MLP neurons of a small language model. Each row is named by its layer, matrix (gate and up: input weights) and neuron, and shows model dimensions 0-127. Each number is 500 + 50 x the weight over its row's rms, rounded and kept within 0 to 999. Numbers have three digits each. A neuron's up and down rows have the sign that makes its largest values positive.
A block is one neuron, or neurons of one layer that tend to fire together. After each block is what it responds to, as a language model described it from the Wikipedia text at the highest values.

L16.gate95:477499413505525554582524476483577499406474514514453476483504506471440527589476411488478464467448518522437544492579452506449543657513523538607493462523446474560552503499493479437584448395512470511460615458504451479465458568500559510512502510435456552460573465431531490528621507517569475515403531478476517489429489490528532550572448546513446496483447519508520381465476554641426496594568
L16.up95:444486504519474526588464587507518543452516458493562477452470502556468518487475454508503490462492480506541474413609510451368422543633448512437499440572466484487548509456557486473590634451558450497521476545510527529507467518564550443459481532438540617482517515507561412494475483499514509465534508485478410505512550533454514478520598556548584415490460496515552482458526617419533441471446
L16.gate291:577423479486546510455592431404465535632470470494559422532465417497524511639586464513515531604537626463457472518507552424517497534579506535606500456549527485498444530476527509430544457521510489453433449547472457570503530511487491514545469486440516489573492476514499491612553576510493480497475538497524458520548479426438516470562526468575444486449474441528398474521472645455402539501592
L16.up291:591525516459543474436508536496494516549490461448499458515529533530504555466527530512474497440522468480462482554479443422527567454562517561513449477474469448536527463505510485402526470465596409499563458477416487541451515461511440585460504505530524486579473527428502493565492506516492491458471454514442584539547521526490496417474487447566506521526532417566434508534394501554464543558484
L16.gate394:439559469527535546532577519455487433476454546458514575456505492415499463555409548568461472511514489562453493586561552478505494532467449513482529478485470448474452544410477494495453480571473546534459428495471478425418571557510412477469480415478428540485565507419619436606445492532457491503459489464395568530556469467453523480496527560441468552451484446583585580405522557532494536518550
L16.up394:430470525563514436502580504499543561473510402586551524361527466499442559470553430470506540474492421507492524523577602483471532445497494590497545380620552474475504449485563518512549441479534496377489514497507404607468485454480523451527528508489440550448562453603477462532532500436434491438508407500516491419534520540602516531574556591474452475502510480466509554520498427535477458540494
L16.gate458:506370499527507593516524544352535529472493549609453467470562428519617502541472421507518567449414517511477586509505500535549530494500438622519541489441525570528494544499476455463541421522491469530484566496449529506498540550396491486438441391495460431395568455491511519571583559514538415535496487507547487505464516472460576600554491535502459505445506524526402440468444531529484526557525
L16.up458:525529508498581512592460552445561439525423504478474525521522461477508487449394471492435404545521509494488444450452460497462522512544462481499562513455547500484508470515470441464462510556612596414447526549470523505489453397464526499603443446499433572498525429510545423460547493506527468572524513518500532436457490388578512510439438543480576476436547447464502520474554552463544516467473
L16.gate537:519448612557518488562458522457511534455494500540478572437474388498548529504520392567483462454533477359484499409503531464490548454543399526491581457505436528559543481500558444462442558498489437506501578481454550581507491484442473524475374421540440470474508518465544483501508566513468468441411508480553588439486401429459514527505509487521426507410451503456485543544532604568473526531546
L16.up537:488493502477542520519468443500488530644471606525515416640511598462400474465499368553521503685591525510556482542423486494460488503471428532532505547521607568554453453532561526390459396530560534400477524530435405593461442410514417434554500495505426518539557462558493490424581476443596421513500496515553510485524511463530493565494564532533513509492483443504497450474526533494496504544509
L16.gate726:484440511543498472531511505504498523409511596458511484493524387543535493427516378560490532469564452477463468432569520526449536471529458465499492544512444424594608529482642496435436499518482548578377547510470565541489388405449475519489426435506592517425536457495501443508433438516482405581564599459527563600481483513503464494482499514524525520464474497439406500523469547507480444483522
L16.up726:474488446469418535544465535486537469520556489580532406547520466488489463445466379515516438441522453424550445547479473452561491631552448458520452462548481550508558614445500466491502530478514434511535585513410372581536505503545439445525530491435361446551544421507479435508478532536563528482543451534471551526530591436494516472481542450585473456535538500442467491547614586451435470518598
L16.gate849:515517486468444468558528514420495493529371513538514386484438495495433510485599501447519508475399421540482568466563510477537423549476503499499479509563529480510578517425497436451470454430514518508641547465537483585501455518556482488486486475378469472532600547540587355536493593552468552509596511441500537471558534524517455524460606498456553450566456448443469542511484506573463457535494
L16.up849:386566543491516494462501496572454472447457567519528482442565551480486521444464443508459569470482349524509478534379564497515516543564464540528452562436486450552498378493411475508526454557423458522530446512469451491462518497547502514525453528503473465493528542497484483495493473454502447462458620373480550416546494489521490528488553540459599439476446427541492555549468484529432418543493
L16.gate904:524492508503494491507515483500566534576447502541471540577349467436515438532423492414514500522518549472528556522459537477574602498568425551513593493501492451562440452493502536489466505526559577457446572434521501474476569502443428470589491448445526510504495463483593567476531566523503574492520548490460452464498473543547535464553606495488547467432454495516458409589530537557480609470555
L16.up904:537471604552467446500533466505407416550469403534429509525456539484464587540526449430490423535486529438481515424528509433418494524483428476447534510493515531568474455510471584483434558482470428474494444550468495463597486429536461437504652507531378491517507435537510512574537507501476545539481482460452502456541470544545588506494399472556439432520478537440464524466510499421600495500506
Indefinite article "an"

L16.gate153:428489470347483508506492452486491573484403423403535535593434435378502516446457423499543543524553459459468575523561496468512469524564510431486504554521596497478540532514515435462527500546497522588534565579460491515446570492480422565624515433618554622497568491561472485467521530544483434437526494488403449433473569517508432523503477457571391480531517578508422536518476492560427510491429
L16.up153:526517484477532485438505510430376448542562581466469542533567451529516508472485505654506518620490466617482482521539480600481466482501564461433466527434554492447470564436469467540492518501574544510521528577530409528549501538519557538436426535483525412470541566476414560491523499476458585525432477545496409550578577449443513372419441465445500470508497517576457587499461475521478542518448
L16.gate294:430526472519483530529488448435496457524509423478548480410511465536420488549480516500562559494528514571515470497518521521506519517456567460380459510563557578487544515503471447502479451553496470418469589538536466515510588560452420505421515521488486437499560505477548515451554463491440418446560512548492461472445461507560466514525525497405508475399585574506493527472488462485426478512555
L16.up294:529510492525552476481502541528511590450472468439511549521566496502496569557459473487494524524464554570501485512460365527438537452476480560615538480569558437473529532498510477616532482573536476441501523579487466567551494451582519613475466471522532500519546635584439497434602494502545504458492428634484560429421571563486501491440499453453540507487561457548392547526468405485506504473442
L16.gate358:527474502457460515462479521561634501525507477577532548454443524491480573560526516519440502427419458451461466536556451488526511499411457588526572485432500427545481506482533501485459545494528539441403595648519483454466477534513491522457498422481403574486546516607578478430553487457486503489452469593461462487495567444563543529474499475466571492454412566583458521604520544455511522436510
L16.up358:482486512406504525543436597363582452494519549526521621487518598467548428437447510500443468423483439474461487470425540486494525420476450475604421502442467523497522597548467516607539574486617497504476541524570485514511431483632554505516438546538543522568519470467570494473481500442497556608522435452428489513544498475483428510508479513490461524517494550579538582527511544525528543469427
L16.gate527:513567507608476539507487526454515538535554458468525553575469516425510456538469557459533553540472526485493507477493530517515470472452519589558497532510427461479655428485521529528439561541529449531468449511488506564569515389539492576589490461497469433518480594505430514518501486583572456405647462492473510490365469466510473444518512515500515519532563600466518562576475483518449433462534
L16.up527:527509501534507482453461442516486491505495447437495563464489478536467505502493473517536501537463511551467603482534607495463526464448429569517458501498578490507540519512570437541544491611553424489549519512398457514525480579601518478540469509568478451463618429609491545471440506535527535481453509555506417538566507444519528412452435399493509463496572474505514518528486451639512508509599
L16.gate837:517492511441627535546506529412477571507455399486427457444507408498495505485535444578517593515505525458586497520552463495475591500554521515463504526495430487517450544520556540486479620593501516448526539518508444495553579553527531438505560471460564533445488515466467541529499515523549539530491438499418465536487545486525502512500569421524434475547510531518458504549491462586446448585497
L16.up837:528500502486559481456519556526541493458486502557498512630493497552533410415538506506471465530487486452584504543472472425497525513488559446518507435443527564538509507480398623522417513532606531471520544566598510546533436505570540528528455516561538533519498444423527419448522530468437442471565454463484527438505433459505470509548484614505507411528539496443522543464545467536526477484515
L16.gate858:504579486493556530439510448532500548530481448521445565546418434489478570558357477524537526551380478481526548489531536490403449577438510508433580539540463501590406585443445631527405515468485499418487516563539430520587519580536483554444481493583461485479521463561517519602489566403514534470478523402485542559480421445452419516478479462528552455475534529452519562477471558503595485450483
L16.up858:571574456498450554457441473388462444547440460489468571503482534563517478544487551561594459547358519495502629484510402553559500505349496461380486546456527441568494489567446467542446486513517468516440550468526472462459545580479501530555483503478483526512543663486417424539521520485519488519528534476570492509466554404514467478464465531488478516474429518539467505542494538404501370513510
L16.gate882:417578426461472505456427455443484469485548456453422442463455461542504523483590526546559524551541558540529557470604461570444552533558498493500471488504437559480563449495532495556478496464505498595498524544504478539486479543416379448439523500485555505549558423464515478512454585502463540488613534521547478468508479441483507526489523533402532526598480468576434480518397597470482557482511
L16.up882:475520585559513477444514439385440528510482499419512365516491422513484564417434424605517559530575459505468597474563536548475548602351574516530519482541607469554510565516495509498594448562524437586440515534540431441456482491411464519493540558428544554521579540469426447600439545534517427498435481519529503501498618545470453527527444526516497485554553518595528519469488541530483582542544
L16.gate923:605463459527525465501434584544562519503588481478613523529512374475513514456447478506471494602473496485467490429546468490485454575545522485534525533531376447530489515502417556512503533601563511459492445531547574525449514409515499438535502532489509507540531511447537469609483617540496488495507508473457557547558417469493430510532392502499496519509513556521496428499516562375423505485537
L16.up923:534487519461441446419504596448417528500575489508590556571559453549609500500575466524532576542463429454492470493506530490422557491447459480537618414512511506460498437583460425498569523527530366480487554622529516526507484520529616464431417549431487479573524574491578450468587537463484390506607546506412466588533550486441515560479432456518531473570451506555523548409480531520496497491554
Main verb after subject

L11.gate146:379570461494591411395569551543464505468441507581575483492559502509377466457578637495512433507486473421474535511515444509508524484440494568491549485604387486402552479460529477536461419515591462446609559529515439542409490468492441476522533436513563502524499539522544515532487501511551522552525478435431481566482476493507469562473503535445466534499416472570377513522497464510461438504549
L11.up146:380526441449505492492526551605403505464432548493492506498557494486509470522506493486509423462523486453479466482495504523483449489545569479523503467538526530477537390560434512460521443462608504502595540542460488517528508513450597508477439501529511444511392552531497495530491475569608542617514588450467490553472517594478455577416498508466489491571469418500406518457503383547487426445440
L11.gate355:513378486580495470427572451448574608467426476440542516458497435527497520498496484568510432478473577440481452534416532491506545475387529459500505511503522441502564484541532506558496456529522556585421432487452552454542441565543485479533494459533543510473488490506534547411639406530573466532543490497530500560514473561443408506550415482389556515476467538472439591482521521528508488549458
L11.up355:429486564420526464518513511425456514512483516598555426522554535559469474490505531529449512572445535471470453543490487493580455503353441497472504552507453536529540567478462466567502497476512528549658465451485511449557543506615495475502507536538428495498445518545470480457463468483644590551497503473482522477441467633479448551573495457516477558489590469477394422564583530573493447514496
L11.gate394:500621454450424557462519489484501427595514432535492563536440537421536513507513626563556535496525461522403397508493569504435559485460464452463488513524444350515542515447511520463452551503537491518532490444493488452603452473498541515484525486597445503465486472443483450559533516440549570485457457387518422462450459612516459489442458569566497445544505532558497455479533399574415452472487
L11.up394:534521566561488620473487430495525469554476555431545577526497556605551520511446544483598517558495509600506473509525512546523452540503441464482533501520460549446521617468488439470470476428459609589480520501514507501443464548573507544494536532475551432505485457598527537506545530568497459516462521442475447536620518528409459542471478504506471524507442500482503581516428531525455546555433
L11.gate533:555502413456538557559516502380571466581500491488528495553488379508490529458468468493517527624478428504470497639393534537562412574436428521496563398559572430545531471443523495553472572466457580515615579564553443483504415533463514516455478428500524445549479513473541443553464540479558468498587505480519472467548520456464497460503515516483604446542405556512555557427433509571450532617479
L11.up533:564507525473481540501466555446575485579640508568482470534504471543488566493476448442527496563486502399524504535417609480467438537518414450539538446565532479474546438412496532526517458499567547459526503523509476470527465498539541510556454505423493377509501560459503461601543533450533571448557549516515506524546461571401500368463509484447550435532580541485463534529451570589489582692530
L11.gate597:509499379492521492553526464457462445499411549439534568433495511544455572562513487470595508526396581484526459438474509461495551536561385520546537503559455510514510486491535517523439523473473558467519488466457542546466485546536450371504392539499492492512536457526492581426548522455513495592462469410522471499406631605469410529557643603485457532580547575522486470469580521532491414487448
L11.up597:489511527505504537534480491434463521584467568638495515479611490534508461511573391526528392541507516444554474499507515370503496499586398502509484437516485454526568480506458523597449533479477558528512518574520500604517526482609463532459533543489501525425491533541423512462527419523601475577442541534516456605480443507479498540463471541479556482486383472517410495479558492514560522548459
L11.gate830:531497486532483563446411441562521442500553511535409570489419506518526445535488502496472485505558480466544447501580550494473472480525490439473451531486511461507474539490420498510517547515485597391537422588469470464496371557588499450569665405480505359555472520458487566469456470617546453554581484445511510476430562503460425553510502477403499569456494433497564567504516513521504499563558
L11.up830:632501546483488472516545520486499508498505410579452472415415496501486497506416490494543487540551547552507475512567472445547538528530557524552582482530487545579472463509491477613433476479446537517454441443547565498477518532552541473321377443549555550542492494565530538521442492450543455480538490525462545515546527502530529543458483519505472495532381458473501538494475375537536511495503
L11.gate837:447527456469529560539504489454549473539498513583545522511474511522550447466464416456503509519491411446492526452483484437523472497517494526479569530418475495569541395436507421499442529465531427481447466423488379423524517447478535536474474515450516460584635514475415406492532455522494550524468499405493507504524541488443456601530568497447471418478470431531456469400473559539504500515592
L11.up837:404501571473512451390498458512454505515500455527517473462448474595519491508496565600514543566563505517460444442568431449585540522491485464620378542532437523481536485516572479566421412522515464535489424480478584537497509445530590491513529526476552441536489515431453492511587586513566494479478518513529498602508529383458446680477609431420516631496533525454424438510583369589513473486530
L11.gate1012:454466512486502536431359520508483501597421539488506444458434479438467496501554472528498461562406548555475520429534591566538491651509544571547462441530425539540535479536532432561578491483533439560462509521603519524435507481544482399527433463511536473550468543452336483451486478474546458493485579508533485526594529421437475505421492521490414522502483537473544522499472510485471549367393
L11.up1012:469612442499412426538522420568484504538531423470505537603490551494429476454571478539484492544498386437479580504460511474513518538470500470462476502534482451457439454504517504443462572510548470616497492554489526452493428567499503600548423567480550430450525506421494438491558531521499419481527505565491450467428508551431596502479520494488422558461508508544434476529520514464500421433601
Predicate-opening verbs and adverbs

L6.gate693:507582454511447534548524537507509519582435423514521474616501473542498489534489607458518529521542502436515474498486454526578559593524395477528440540452427487502476433370509567527583465533462615527558511447494415550487459477556481508544481483585453501505581497513445643370409560414482551509497531479462587555546533456480407535554468515493482492463504467478508503503567495516510494539481
L6.up693:479494389503449518493497503629462410567496472529456490491536590452463472507410558477460476548504461421479423518495501530452404507489450557507477553566520553560557446447494518475430506515531553486644420488451426550535549539500483497518538475563409515437469571528505576436360524522574467502467460498546440520510511502471472519574457500472596541477517445533517454488559562472415434523490
Perfect auxiliary have/had

L6.gate559:613459461326459464448489488448467498490521476557528474480640529482487489480459541433539556570509468490476449474535427462544458511529519528451452498412448517462510468474480458460532498573583431536472491507526489520475464554517548502457358522545453547442545381462530467467467483483491581494454498509514476474514453493508448513406513398403491590432534569503517482503564463495459481546542
L6.up559:530512485529479516522482585497463457374524444486597449496528490482537556593467490472556360471479568483423477510500599576573594482494469474478467492531465565551450610580524505502549413514477516537518476569416433538492431552493605492557488522462482521538493481481371585521452456462529629483494444502551502425515476531477580572421525413391480536495466449506438466519499587515437474587437
Space before year

L16.gate90:537398516534509455446479346535509510543532490542435466485454498527413543471493387475510470578496481477369461514511507513454467463536460492513507393484476438534519525547495512578524471562456480472522541473620397595495499467606511545493470438461499540411578472498432526568536575515565460504474432524533569435528557457529491428515360512473558546518367486455483418405481476459493510516561
L16.up90:491514465516526585499512483502502446433482619580497469524548402461481568565544517410534480522500605507486515547547539536556400509545469586417567488445542467481598541545465532509456445505486526421494462545464465484501476558486476470423484538451517486448553527442521462455422413484552459472496564606553549474540555589589509448573547539530518482492384609523472497439489469450575553491446
L16.gate133:467417448524529557426416511408445434445476544427531504511561375453462556489556515516515461494521548504527587480541495500572500532524478505567511577520466552442495385534424597526487445493521463448536427480511536455428459550537493441499459476510460440501541472529399562495395543488536508502493453571391575492469488579489494480480469497525471449471594572481509493490376510550499505496469
L16.up133:467442452499510595497544529414555520500476603571497569468430485505475399565533566385491523506461521516450511508448507459536518454479450530507597435577517418485454496472428569462446462442478530579526497474413479494527443414447409482485462482416461636552508528461476457424468604509589536476614499425480483477485501506436506539490480392465523501530554551553583523473479512521376430537450
L16.gate163:519499412482491455426484419467490472510552391499491553668468541523452483552449539489474503455470463449393494534536547542409494446533532510524510405427478486521486577513509534569538535532494489505533499503440527477507499475498469550505552558539545590529537571422574514394461534527549499531551504569520542464596459447486479400426517478513603500394437527487509630483538471424549480573460
L16.up163:562455466507583475508599559463543424558454510585562459462514437535451368475480451567570470562496519461470494488440612485504515480519590524486471540428435526564527564523481481486558461468508534487553627566541504554513529529434490518524537443530553542408498434530484568533466510481422386531426536560491427516414548519492519553486451467515510616447499569529492528425492503560528474487551
L16.gate184:499444443472460500529516518473481519477464460494522576544515449542468488585495566572437496471486528527440494478459538496441546416443415555485543469512459538442561486437429425631474537479495584530434521487484495440560506514514527491472588524457504491485543495518483536517492514458507483529487535509491541487536433489558462475518431425416500515515614573439531554472516501559510570506503
L16.up184:465491521547485427519522538532465494520547489494474484530594495521555427471579556529465528396492600467495515504452454502512504461507471570486487440427509544585508441538537420540444477482512493509458585486500486481487554513522513522446467449524528507483482435509474475456449488581460594528352530471526473431498463447486448419478471449528537468551509515510574536558564502523384473475452
L16.gate287:448526534493535615563475479575458464524477467450503504491553545479603549525536513502485450526626475519385491533505586464489576450422538626532491491539560538524487532513499603608522477389505501532521547565467578595502581441519446571597560502487529523495519491504462532503467451542573456529456532542476540483512504518491419435527463489403508601455483585528390478604518506456536460504466
L16.up287:515478555489486486478513489610613516595471564378419560511539542566480457475516494521493491526561476491461470468605478491450429498536437512536455471481555478407485544510549531588516540471505462575535512449512424558504580507471572526483401518489478413510473512434523548539525502550514426480453551556469542412511430584429450475407491515414451518536549442495473472396472465465519474550499
L16.gate299:578501498552458567490524605454501489521478529457492485411453486548484461495525494520476465534554586514427599513479419444473525431517530503426467522514408518489550476483503515456469505552547467482541472521458411368514499420572509433513449481533434500543549478574475529485458514503556518627416539503544460484462421528432548520467480476509547556505464591461526484470377479476499494485469
L16.up299:483436515483562446554451464596416430538572584480488494490630442465479546487511509494552541486561449478514628479446552525527580487528546516468464481649537588533447431427454471518437530442494506433541493514516541526483463491470476472497480440510509504458537490419615527571447544444466562499482484534509472476584467565477502539503425531491515514498350433514456449493419440477491577530533
L16.gate340:506483452477546562493424472450603511629482499453453504440562571489584553538506485430549496469422429542516464559480503548464603508462474495621519511435497454463480477522489471486528527506544457455520522481529395537443555500589451526435428456475578509477494492475444525588612480552542568429468557536488420466511393462528517525444512510518529564518498456512547568474495461494516503509492
L16.up340:462556495445601473446511510470408549371449489554523571534457563432570503463483465488531545556521512473486593484544539582524564495559554520434496470363486536470534505541421557558477478588501537545529507559451495502506499506438435594536440483312475514502466418476520559519501567393430549458496543459500492478405519547537515517477561497569488563482391544473521470461554512422551628508455
L16.gate421:364484487450563575362499477495467411461538532505479464445536451525517451627488506492473529553492425451500486538564591556540439469497504537459424535422491500407527464544528477545532483540458489536465484488467442550474555558470502537479561459495474477536556494461500629489430527486466554469517496453513504450502399556528489513503457522414506540495425506499405476412435499519402542553446
L16.up421:470551511544424436575537545506418576573518470534597419533465575406585488541546490501511400469523514501416447475581534463480457482517560601492528495425460584476455567495477458556440572460478558534364509468496465504398474535475542504518540458414469488462537492484514494546508519521499499423501546536564460483477416516393490477498457493558430480607546535504532556400543504481578561503508
Subject-name end boundary

L11.gate316:506450522504586537410545393580521459523451558418550554508542466489439552399433423532481552456576469478479489491461609481381500475405429418558531440514537428601504503546513491387489534546375554490467417531495528473506425454428422440471621582521550535517476468512562441552525507502437536456467469437520589491473554448510489507530551477505525416499512371444349492484462458546451502497529
L11.up316:542456442472516482503520522516518543617572464504467626393615430463520493471462416489525477614557526488515551439554499504475486425438528453568455482526473509552509558524480593532451506502488396387417475562538530460520489465495433439497587561568580474477540454518489409438578485536509505425433504517472581468514477436536527492438512507496530499473543495432396490549571575433508467434518
L11.gate342:416466404435512515420510493448535503488542405434591623553490483497455573534480553558531446521511548593453562457512445499488518462570532481476451422555489514591526485426522499506486556599493428485540517524559574527545482426590540546518521495530431470515496425457462356554487459447457474472550468556539516484529596499509474459490550549544521479482576402523488599427518501568537549404454
L11.up342:551441551503485422517435592478608536480526393456434453460462512502468526590518534480439584501428449552516493567435555538502531550504469512481529428590532459400532556500442471492521452469542436558531525506471541500558455449515460576492478547453430457527595471501507578537492508504474536463463458459540479493470475569460441457535533468482560488406514570500425467483456479568571513372510
L11.gate504:515487560439513446418565425462534461472589473503501470556530447511539554545531525577515576487528471501447504562522608491575539533515460572580543563521459475558545502529521503551445491496522449516522484545509535450543575561514476522458482504466552368473568516502426364379498571548558459332428490541481491464499511518575529562557402499530543534494491553435494486577650513526523456478490
L11.up504:452565525502522395530571489421527564594433498454487515464498595566524629475505489523562459553514595459581405515499508506524549484578515489583551458558405519613500434525495414538500454464532430534436510502454586517514490449522436501476514593477492501524591457429495514443520514508554509501473401438535512505523498540567497506449487523495563369525462558496457454522486493521546523416476
L11.gate767:531537488496445477459486404567492485433575502585519465542478495361566563480475441559468447520515566527505625537611468463437581427458526514478426534445534495500376414573409400477523559479487508479432557481601512573561514442537496354551551511586526529496466585450570394602534511489500504455581526458539549466523599519510497477422497493455522544565495531460370492490450421546383514520565
L11.up767:450506562428523542514488475465582512493536472488517461488503509409594522471573570509506524510500505452548503585459554470553508480500463493560516464489528472536559497453492554559518481489484418550547527581517626540528438497568563470581504507528475557534498456533531568479557493470481479450544539496477484613442502489458551484572559566496579585493482544402373425536445399492364583488527
L11.gate770:517497473454536456523591555445473498535486415516548585546422544476490502524485488614521422514478526506498535504477511571575630521564561567566502459492523494595428501510471604512484573433434529507529447429467568533490531528543463512554462419443490545507524502422485538481523621500443542469529633547442485505531579464417411462499453547511482467503524530560487489418528405514462507514550
L11.up770:470463572424368553447536487470571574560421417522461547501484505556489502487423508478553480563458504521503522552511506498478516500526422461587520542506491473550638455407519507518441513483560430474500491607426472472436583593541423468433588432347585443549529458575394508484478493596497569455500542594506495591522513515533469571537534534479500490497515488578531485479566508498452567435448
L11.gate863:612514434613463473512524407477459530521503461481579563563558452440497502515458418515458511386517462438548438516489520553481471473556497585484612426488470516487386425442491543420480455509518451529560540575484511556462445559507446518533513503474554421480561496522489458443500449557450543458470581456555438539521528530520489508617490632488476427527494538434510484393478518501464513494478
L11.up863:535481410548443488497502487439425591471448565457463537525536498582602440479423493448573497514572445400499562425536609474419456483481578550494571409469491518470568607452414526492549470471548482541537467546500570564439440433398521575464531510480447555559513529486531526461567523454476483469502457530565521495526535520465508493479466500490465511593502414482519528459561490514384480496522
L11.gate913:508539476438539572600425522567449468538552477557444409493491425430559441493506479451507458447443444547555522483505488469504506432508430404553531471504566425519471547466469590611425559542532537511469503505584522476526525461462472486471455469556425615468522622440513537481524501509495547408465501475485560463493473494515503433525513520522485553633519552465562528526460491491521365602454
L11.up913:473477462526632503575630468439547499496482468471593525541517504358527586523495550525508488512518444473478406549406563563418521519529481497520465386484474520525530420544461511499498453542422529507493551455566526555487468531566613422514465461517533539465501498443546468546504520526414533549444504547511550518533502484557660504500480541463553508447490489502458515407586431466486497399555
L11.gate963:428519516606463467528594555557602498566425482433513554464417490487557545528518472461413448476573427510459527465556564500561545477555421518554606463515513553494493481467541381563521447615455525440566562601568519458558409510509485494574578516443465558484558442447488421519524560457455514446508530626472486519416517519534541435547395575458463440543520531498457454518486525511470514523460
L11.up963:388494453504479566463630562425572545527408542497462517521502527521478509554417510481557476482487490502488567510468500549492555457462465591582552543532547547530477475525507603501542531556534501442524546535452540526503417457562547482558565557465370470546476464501467437555518562500420453524509470489379559586557549483468530547555437413395483382507547434502469635508555527513571550470428
Object after has/had

L6.gate658:384498429569521478565356533517504496556503389449468526626564476488486415533487471520552459484539444502539526418425508454382438550469456490457512424460451519545536520593489490468531361547527595432548549518539490525592486540409511478469594480476587506517458505598526549466487454572395522578487418498519500518515498547445471505477489530521531524497464410464493536581501571507497496528476
L6.up658:602484470440418550522525556547521514561590534579452532518413500462539458428436465532456533520582489492556620476518413578549425571522561492486478502527448460465446459480608561498518450513561512505580666514510492544408428487531428480514409462481493488420568476489521510489467582473404503526507495455503546411566491438493530529498430517561520410616532428544541549489517488459429463476449
Indefinite articles and table digits

L11.gate280:484507392492440482462585434563404437474588478419445491624462564493473568474428487505591509493458499496423484431452528467476528484501548598479556429531421580518506492485498445533478546447480609438570473552539435536488493524573512531421550474547482489539637462519399526544562400485501552499456560551501525575572541471505533524538548440530496441531489538580494514453456527481452569523399
L11.up280:512453526466463416543565568526460530558490442530497456531504431579433468473590566586392446519522497590503664557543476439507499448491518449525431418595569530485511517383536555493566482457521551447544544530501399466567480530507455506569504470542455545493422499495572556452539479534438503553528489525501596536499479536415483469486519472487500410505544417468489478540545464474433453360462
L11.gate282:588540495427474585523596501550473505441470542594472375480553438571504546529472430469526536525492550468448569418551462384501534491467397588474598473427461450519506527489473477514458471529555556519540474562509471581491436424539513501574566449515557412430486508573454545420437526534412521482508471552496496521547484537453556512505511423525444438538469541539450421429414371554481487436477
L11.up282:575465559539466562444477471446461544504496524575496525489509514510492462485519376445449508420490451454414474367578454446595483524489427537419529495442447419502447473475433483518492506506507513427500490576465591500585443480417516415550542359475477489467498485595574550455470529433490545499405470492533587528486485491435526488529458420476503510501580459464567519481519527470451510464460
L11.gate341:475540394583503563438518485501437485463508528449481499500466607607500486458424466579513497450542425557491556520415506526461529527531562568641480459536471528540544546543574510564599512542508398539614441475530518479563487487518493360520555426485489490581616545588429512500547494505568465445552483505490488461499523457527523484490598509577566508512492561634560565522485455517500453510465
L11.up341:551453479513560622524534493448547589517553574509367520569472548493461531462405537461453395419552545568542538486606528470502463510501490484465471521513524592535455577525476543517503497504370496484534489439465485603566569506468376552478493414458566401537443415517405494447573510481412502501491460567503570462547513513481508606522485475517578463394453493551461462488442512486509522503420
L11.gate455:448578490470533475493593577414429497510496473470505521512530501498449574459519465522469462499551433465405487542536456475515506577500471555505444537501512573511582513445539469554523502633552544435515469618439458588506583522600490567432499407477593471485481406366422435532533574519553538572406373552449549536524442562492447503598472513524529598515492542538577538464515481505441520523466
L11.up455:523504544535474492487461587477473489533401472434497436595413466567600510462467525442592389505530502473502557452459608556544453548507563509537491438494493479473565532424477487524529457563418559550419434579579509463434483642498528549467491606496558427528512431538553510480460511504430534511466469564503516570482410521570539458493417535458511535560411570478503524497488516496551519564523
L11.gate551:557432558535534454506580490495453467485566550570496445498513517438466479471544515480531486486536467521459464507480424423510482556507407551509531555529481466540550546551498502573517456507459518479422468472517445513472528499489489507426479394496492427419589514528522529498555550565458545391519546590581503460566498438442487452541557523383446462472483526450399449512535506433430465601427
L11.up551:556539629458472539524527522645515455461508455408509540469556536411524539463435495391516516447491467507438481543553558504516471379628452398528524479457536571478497488498554543545515556443543476472563531505510507540459551524522547538458421461410519415477480526435498423558476449509435477507519550515464469499512494604497509554492431499483445494424606369486501520464459480567431471492500
L11.gate587:500448497431436592519456507458449434514532499489497486481516463522487451493429485419481537539551505562440451475494411478454584581504471527489423409598444530418540584489491450577493556470427495501497533507475485497503426420521570469515504454567549437582497618496469408482586473532499445503502537540532481505548478500444503508456517413488585516579383455453430552425497517487483498535417
L11.up587:468490373351447523488512532392395527443545497468559489471491508459518447413504499508535518539529534483506513529511439490434620598387501519467490494592479516566474478418577446505517614522463426499441559472442482496513522527534474518558360470470550433554533518497480437473500455425597416523449540437524463451519462381466503479559509476522524530532436462497452552474402492514493482399487
L11.gate649:436472454463511434509537445419494419521509428453554478586433546445449521506522519570473454467426461490414590560474569486534558482534461487557486556461413488515509456592483549552432460524510478478491487434468497465562538431495498350472539528572518452547559535396442460479502482488571456573406601497543481435520551524460484457508479446468578455535505464396546518432496525515488595460502
L11.up649:464404562462454504394483464495482498523511467500394544506437543535412589512383500518503476522489552502449541542466513519453495452528472433485487436484497453409606414509559523525567474506452553552491456526472394505437549423462531572586359479476472533501565459533428583508515502560521563432461466460566494542449477527520439551538404476470493641480533444522453535467529443615413498493456
L11.gate1011:599563559511535524385445516575488510562557465559487554554523551435490564440470457472486460495524494490486489428529395515408469513541520498529539524494461507436486507681476458546586561554511468457433609565538441542497445480501477503421455516550492512506523500534552470466549447558578492580450428483556516513556431478477518472531562501561524552562501495468492440420487509475534520402475
L11.up1011:535450639522451474472502484583518529471510458462469560526454354507516559451556585455476501481517521537451589434529478513487529474539528430485531473533619451552489500546489495544583565560531577545569490551442384425501503481555441514452519490570510411590487612440527462567501551577500515485473448516455487498512470493436516548561531496505522470403539477513556450473518506506554545516522
Post-name parenthesis or comma